Weights of a small GPT-style language model, trained from scratch on English Wikipedia: no biases in attention or MLP, untied embeddings.
MLP neurons of a small language model. Each row is named by its layer, matrix (down: output weights) and neuron, and shows model dimensions 464-559. Each number is 128 + 32 x the weight over its row's rms, rounded and kept within 0 to 255. Numbers have three digits each.
After each neuron's rows, "raises" lists the tokens whose logits its output raises most directly, leaving later layers aside.

L4.down1977:128110137176155141117150102147109132120181091159162128154168158169130115122142122149155118133156173138128154170150174075122117078134132129102130134158107128114151121096107156145116136130069107176115115127147124128170100139083133051214137084091106145172105124071048090125130159157168107197
raises: "ually", "ipl", "ugg", "at", "ies"

L4.down501:111105109095084140194125159122155107104099142145140148140142119133133176149159087119120147128174140118123102135136156147157122141135110117116119100099092161178185140162161181099133135080124097130146093101122164148180121109142119094112135157152089096123167084076154101150075103147133138118
raises: "al", "ally", "ality", "acy", "end"

L4.down939:149159083087195165067082197112155152157140151083104085158143152120116157146156136163150110124209097162096106156144164128143173129153116132149129100115119069122149143118154136112136057143151169116089160126118212137038153041135060135103112129115153123130132073134128086129173128108146099138
raises: "ands", "istic", "ological", "-time", "it"

L4.down2055:170072109158127193144185119112164179096171143186155150083127186119168151100131090167142144022165131127204117114123115155154139092156151119154101159130144134145124130106128173121129060138095166104122116119168141082097135157117125208157142145121133082121170091096146073135129115069069057103
raises: "fully", "ously", "ful", "ched", "ware"

L4.down2322:156137157143122085116117083154100152117107132111136132133104098132091169152128116129121157175050093123113166197059138083146185131119151100192108192118144106164197050100218138074107097148115120115125111097158140152125094048109169140125124103129179074140177112083140122145156172075122147097
raises: "able", "id", "bre", "oth", "sen"

L4.down952:172125102151165088129183051150127137145104167173153064107127116198129197168080142144100139065127112127157149118148128122113130128154099168162064129155084118142134167096136099124148145118132182143114121136101167081098123042113112057059151078057147142090157122105104110121125103125132092097
raises: "ional", "ionally", "att", "ions", "ater"

L4.down2066:119107117087107110057059097127086145198196075073142161084099180092139152134107127088085151154150164112156132187118126122183117118112139113145159118094106135116123134171136103112053137138179125150144130163130140117063138081178109116077131154092100162107113174118075109144089140140222103071
raises: "ivers", "ribut", "inal", "izes", "idents"

L4.down1170:173138184042157160084167067136072127096104143070112077090126138159097108152113131093132113145039107064118105142175184152066100101154103060118151191167179170200138108163164105103127136127107084119118147131104077136172124053108130177137148161166076094126209158123111181105117132106110123081
raises: "n", "no", "math", "ns", "nes"

L4.down1733:098150118139176132189076121107115110178134132131165155136176140140108123148154096176169131214097126131085169111148155145151183140067123158066150075063098146113083164162133154079149137101086127157158146163137078138137121108125136139130110216120151151081069124078137160170087131131125158140
raises: "ici", "icial", "ges", "ind", "ez"

L4.down2004:130105113154155117126123144160072145170135117113100094074138133070139092072139164083092138153150165137103148174155095133107179102138078110138137115165159065096127139111082095125140072140122137137123139142134143097121100104118023145138199142120142143136148111144194154132082115131100123169
raises: "cer", "ry", "rit", "ens", "id"

L4.down1677:103139091127130131109155125146113103116092099117141120108059144129086108087180119128161111151094110139091116114163103109150137159096127172066178179132116121159201102092145114101143177143136161122150134090090181127097124069105089089129154162077143139089158133165047143127140130065058153112
raises: "es", "ino", "if", "out", "arks"

L4.down1446:161132174161100092162105109121156159129129094146076100124094128186136090168175147135169129097149107071139084089171102134115143129119098202145149081103056103162127160095149047106141124100123120148139138112066149088093122156175121099174163098097075122095205175143108163130178121162156105102
raises: "ts", "f", "s", "ps", "gr"

L4.down663:118140098112077131089153156069167089117117100096077104114133138099178069120189134115190113186123138109128149115139184068137147082152097129083062137142087140089185154122126094141153109151134120159138201109163127014072086147187130136158154146177147062073077128133136132151138117146127147118
raises: "ium", "way", "ius", " age", "us"

L4.down2482:186081153185122108100169106101090106111159139119042104151115150105084107097170165145172073140129142153122117115143137128180123162181127104128128149145057101208106175177093145114088116145115107142134111117115173170137182073161077100117136095092100138073119158167148169125177156158010142100
raises: "ard", "ab", "all", "ac", "ad"

L4.down2069:119141093111106086118104145137127137177110100117108157098084097131159143144156156119106129168087123094101104113129179073136132152113157148203142124062135136181119148194147101102121077082153111069050120132130132127132168153078115110138188134110153138178122085115127128130156145066118145091
raises: "oration", "fl", "vert", "ver", "tain"

L4.down1953:127102112134100172155116125120144098120143117184145111100099128128092084121151059088101134060122153084084100054112104132157151083129159146114133112133144080104096108109087092150137150152114160083082120146080144057138148115135115086094152094069101087137088123195116188072131127080124148057
raises: "anth", "V", "I", "enia", "|---|---|\n"

L4.down571:129159078136118159110098181095150130119080117177191076154136141124086145074132099150161102114103206121100172119104153128170113165060080101146105058160115065095179148132176116146102134120145166129166161098113145179162146099141113131115148167144175115086146079142086100121107086151143164114
raises: "ore", "ium", "ograph", "olog", "ol"

L4.down1940:118107081143121069155137109148078134081120128103123121123124115159151125100159099083150159116150116174125168123145103067084124112143171082113136137110134072130125159137136145146137198076172110134096206150117137143129126099120119112090158126090128100149134140089152112147081186150139160138
raises: "ons", "une", "un", "emor", "iss"

L4.down1957:087125143088175064172176125121167132129097052104149116121103142098073089114086134076147132155123096103161151184148146194082148141106126148080121138136108163146096085177152130124078115141134107117132160134120120155110199151132086141170081153121093130158102171144157154172082107120116161148
raises: "ess", "ship", "ib", "ll", "ax"

L4.down1535:149107095113138105101106133196111137147115136149137077129095099191082076126130151155100114134112096106133105153176193180146108115073133117154154099214094141151118125080076136103134147189166127134132105189178132154156116097100089093142130189092143132141117130121124147165114133120121181115
raises: "ya", "hing", "ho", "ha", "har"

L4.down1510:137170113145149140113111089120152144107081157127151105138108169078148086134111154117133142067183078095173103138164125136137149123218072166133135120140107127116178179132092126106084075086162106159188117088075100092112079116134101118133139127134118099135070139199132155156140156120104146077
raises: " of", "ajor", "mit", " Of", "nd"

L4.down1438:143196079197096126113143140146120124120146110134094104202154142125183127127138123109122122125122119053158173111166086164147156123055151191175093160104163112161126069071147154135112127147054077100096134175117172125181138129136144133127141115097073124113151112169099143086132197125170124133
raises: "ee", "oll", "eth", "ift", "eg"

L4.down77:129108101111126130147145094120100071114164127125134119140122163180162062116110154124162091116074144105186092168155086122133091105114126155201104047162155167179139116160128081137096059104090135167102142172132125121090154069052141143198155128047119157132158143156037142115131151164138110145
raises: "com", "one", "iff", "own", "if"

L4.down1786:113063063103174153110167129098141171125127149080092066191145170095145120094101129065117138137162137094109153119093134159119193079151112115124085183192133079096115087150115108137144135178163062129144080156222114182093142094102100117197116081094101133089116172106107120140102115105126160050
raises: "ard", "ust", "ov", "ac", "ud"

L4.down791:171121147134159092079201174158113137117138103139162201126142114121118124149134146107090125139080114090114183137139153142158101118134113138122156160129087146149121156115119142162136168113096152147148135165155119144122138133064140125138136131137149093065104132116122090134097121165109114088
raises: "ger", "ge", "ged", "ova", "na"

L4.down1485:151110103104136143079090095102186155153190158152090120138095133119164171098111151101159143172147140138176099132072147165126153100149106095137143167143072204110149155083140049189144054095099091137136100158162081117109135126172116130124097098133116144175123112140099141174109156116148116110
raises: "fully", "ful", "ively", "ogn", "ionally"

L4.down1590:126144151090112131092151142126089075045130091124154161141119153178091158099131150147076171163163088115130111155133113090146158101170139152139149149090065111134125150159132205161120140128151097169136144173179130102152144118144077139112146119083173132076133138152117137122115098147162093188
raises: " Minister", "ira", " League", " Min", " Time"

L4.down7:117161142144156127116130157121165093098157118137095119102167155069121090089112129119161101127127073125150085119109130078135139140111114139119102181163083169115109132073113171154108076153143163148144132124126101101168124121118137138130169155129121085150164085114165132153087141167146159156
raises: "e", "em", "ests", "play", "es"

L4.down212:135148149158099137124164108098175108126119134068106115123107179137162091142145113116054132115161166134125114146077125163179124153149115078148069146114136109152114134169136100132163123146106138114176101123141178099108077124112149093164131137142105172052059147103122129156141118117126153127
raises: "ab", "up", "reat", "-up", "h"

L4.down1511:144150099179121176109167135144119101152120138096178098112042105058101133109109192093082132118146107122151154218119101161136116155145112148111095123070158082131131118168095149185157093126101090084118145121131100087076154059145156124135121134147092112079121117148131124124077130181145105110
raises: "ab", "hip", "ight", "iam", "ando"

L4.down1206:147136119116187128112106148136088115121123098115103125138070110102134145092151098151153029153050124091169121200104151159178101126090189121146165088104152129144182144137135106151098096070131123104175124101157128092094139088141204127087096118116153141147060147138104180137127130155097128114
raises: "er", "rac", "time", "ive", "vel"

L4.down1688:087088109103134118121135132128127114127076123076160163099138105128145112092160123108169094107107123118135116153127119174096166079117107135171098144027171104149113144101103109136123106140149073138082106054138125082065126162127160137151094173142134188132144098109182081144155155173150185107
raises: "unk", "end", "ight", "anner", "iny"